python train.py --num_key_value_heads=8 --hidden_act="swiglu" --positions="rope" --rope_theta=10000.0 --rope_fraction=1.0 --init_std_o=0.0 --optimizer="adamw" --beta2=0.98 --decay_fraction=0.612 --final_lr_fraction=0.1 --batch_tokens=65536 --doc_mask=true --train_tokens=647300000
MLP neurons of a small language model. Each row is named by its layer, matrix (gate and up: input weights) and neuron, and shows model dimensions 64-159. Each number is 128 + 24 x the weight over its row's rms, rounded and kept within 0 to 255. Numbers have three digits each. A neuron's up and down rows have the sign that makes its largest values positive.
After each neuron's rows, "fires on" lists the tokens most often at its 100 highest values on Wikipedia text that the model never trained on.

L3.gate45:108112125141153107106161164156098131127122131160130128121125129145149104093134089113111143098115174151123159156164104147145132140119175130151148135122085116138131106112133144161159100100118154138175103134115101112123114139157083119143153115147153138127112154137087117177110142141118119144
L3.up45:122124109124131120130140127144113152112105116086152132152137157125150158137184150120107137166124103140139153102121112131136112138103115156144111141134158150144081100102114145117100151139118175113097125117125127109128104099115127137145151131116122075134149129101131142088146151138114106154
fires on: "st", " first", "er", "og", "est", " most"

L9.gate411:146149077122165136113148150106144078094132107100179160130126130112118137125127095098117112121140094155101134166122134113145116119124156111127139128129149123089081149105153084118155158097121132124178149157128136101120144105190106078152107125097144151136142113112096154125119098129139138138
L9.up411:117108161123133147109111121113087158178102139120129064144134160140135139117126143134123165139103118136111136135151133150088153154164108143132103151171113088117146119148128123126140163177144091128154111143141134165134166109110153132125089132105112084140104103115110134170157100128137129115
fires on: " and", " to", " &"

L9.gate62:151130121123111140114164125137170125089103119136136114165130138143141106129171050141140105137108096085158093089118124136130102121151134135133120126154153104130133118111091138164167135147136154138120121148149189133115135114117159149143114146162133076114146109157100136084090157113130112119
L9.up62:127089137097149111138133159146139125187085156178119081123138170118157156130131101122129152138144090113137111151139109124150127160079085124106091129114132090113105089128112132170099159104127133137130119132119140096127139100165133104113072131116118110127130128116099166122104124081142098148
fires on: ":", ",", ")", "-"

L6.gate483:171097142125144125095189133126110104160125152156114128150137090157105116096124143103149126184157161103137122161157166123154112123110104115165100135139091147142126129132121119120193156118132131124123108108096144107119113152141121136166135104089134092128155143142107154144131130107147100139
L6.up483:109094142123146121083084133151133089161164146169085110111148155078080110110115149097141129148147173152174121104126163110149131107117089143090151112149114094143137156134150119117127121109119077142135119134142162164131106152137164116168131114128146134126089093128109094144148083076165090130
fires on: " of", " from", " in", " by", " at"

L8.gate470:147152109143124123196148129148138128162143124126140138122118140161162129132141147136135102155111116153113167092103170114102150116083150131140106127127112091142114119121158119085106140110108105114149122144147152131116161120094105130125139138109125182152148148111144139167133126131153100093
L8.up470:125101144157135173142132157128121155144135148129156151099116124112128164183137154138108127148141091153138165130127160145125098156119102102127120075106128143129071108136136115118094140118134140102104145128164118117130084104141148178113158109115130138096178137109146110171145133134149146101
fires on: " the", " |", "|", " –", " in", " @"

L9.gate263:120164120120073190102122120121171135117122132134211084142117144114083130126129114118099133148117140141109132120161122129140128131140136152146113091183104122115109104102108137131172159159136130100168144138125140104121138122131118108137116097121137128155143119128129159124068100099124087109
L9.up263:132132139124140182108151110153117083144084174150138125117136096141158153149092142138126135141132097133141171075136144116124135134136078106180137140140132160125174120145123129133135163126110115069160116109145103108124110112078076104126123100146114127142136117134118145117157115128136158111
fires on: " she", " sl", " he", " to", " so"

L8.gate426:156129100116102088117167113104122142121102106137135126137155108190133123126175158087155093127140146088148106147132130116120104141144148095140097148169164083124143092105130102085152120169117155119110131158162176119124153121111129182098135152099126115105179127101105127141067151094142114134
L8.up426:102110167086139099124140106120148138128078118149158134088156121149101118129099106152122111173136106133127134150146137120142137147159112123126144124160094115135098131144104142129110134115161165155153155140142155137128158093150167159126120146112126107127170088129122108161082115091085105144
fires on: ";", "\"", "ing", ":", ",", " time"

L2.gate356:159088132185134128136142121153133089195147188122159121136071136161135139176128152138153130136157126162117124147107135100144130124132111134104149165092095151104190131085101131125131121156116123133137124083148149159124150143116130116142120150159157119103125138169116143133099106105153132143
L2.up356:132166128141129123138133119129086121101103091137107120116132116123130111143141089136146149124120133154138111133085141143111135135142134083125121138174163097134104149176081145155135111153154131114077117212118149152128123136141125170124148149095115132113113153176149150124125132145142100144
fires on: " ="

L2.gate307:097114101087154126078151120169127118167125151105174113104093134185132140103156102115138140126107140146140153146144114135141131152117149173108138148121095139131132156131128096131117133140130168146169129093141155122122097152139142151156176138125132063120126096177124126129064126142121136138
L2.up307:163153156108160114114142128158122150121109133079168157169128121138193135164180166119136140133130133100111124126162170121082119111132129135105127080100127120148123086108101146123118148137155143128103134153166093176128121171120124125120125115089181117117101144096148102098160114097101141141
fires on: "er", "ge", "ers", "st", "y", "men"

L6.gate419:166077169154140141109122162165099122134151138141167122154056129153124142095133106127146098113120135115108134099129114154164138074104137079191123135148141078143095127156116120103132119157123171129129129109137140129118107101120141144127097098096160116156158151140136152134147147129140096105
L6.up419:129082144133129101124126141151140099099146130120110126093127135103102145158107133133181137123167132081112122105136108119130136092121119139111147136130118117141133120130133103132105138123116138131161096135101087116130131078109111145119123133138131132131165148142182121107193111121102136133
fires on: " of", " about", " |", " in", "hr", " between"

L9.gate47:146144094114144139129162133141142095136114120127154136132093156120144130122156150137128125102100098155115096078127161117135092115071154119110144109126108144135082128121117117119108129118134102096154119100126139074110164135130108145121147139141128122118153155126148166180160155093088115127
L9.up47:153123121137126132130122133106113107092165153098115132150098158112112133118152160129143147116157071129145133148158102129125109148139153161187124107128113120153156083096126166184065097111114125119136154112118115168126146107141105150125114168133162117110132162123148115106114136096115169116
fires on: "st", " |", "St", " st", " the"

L6.gate43:117089132133122133139112150104103114151150116116173132175116114166113173131146098118075137124167150086135099108108123119128123125161135142158147146128092095151090136146112121115102089145108164128143155105111146084123153170124123161133105085126125076133102129136096148093069164135148185184
L6.up43:133102129149123103167133135102114118085087149146141064134087069112131136098128125135133146149140149108139155064128140133130160109173127135114100114169114093156081142157142145120145125170120138126127156162111130111127116182157136123139141145098155109122140127129132135094156083114134088118
fires on: " ="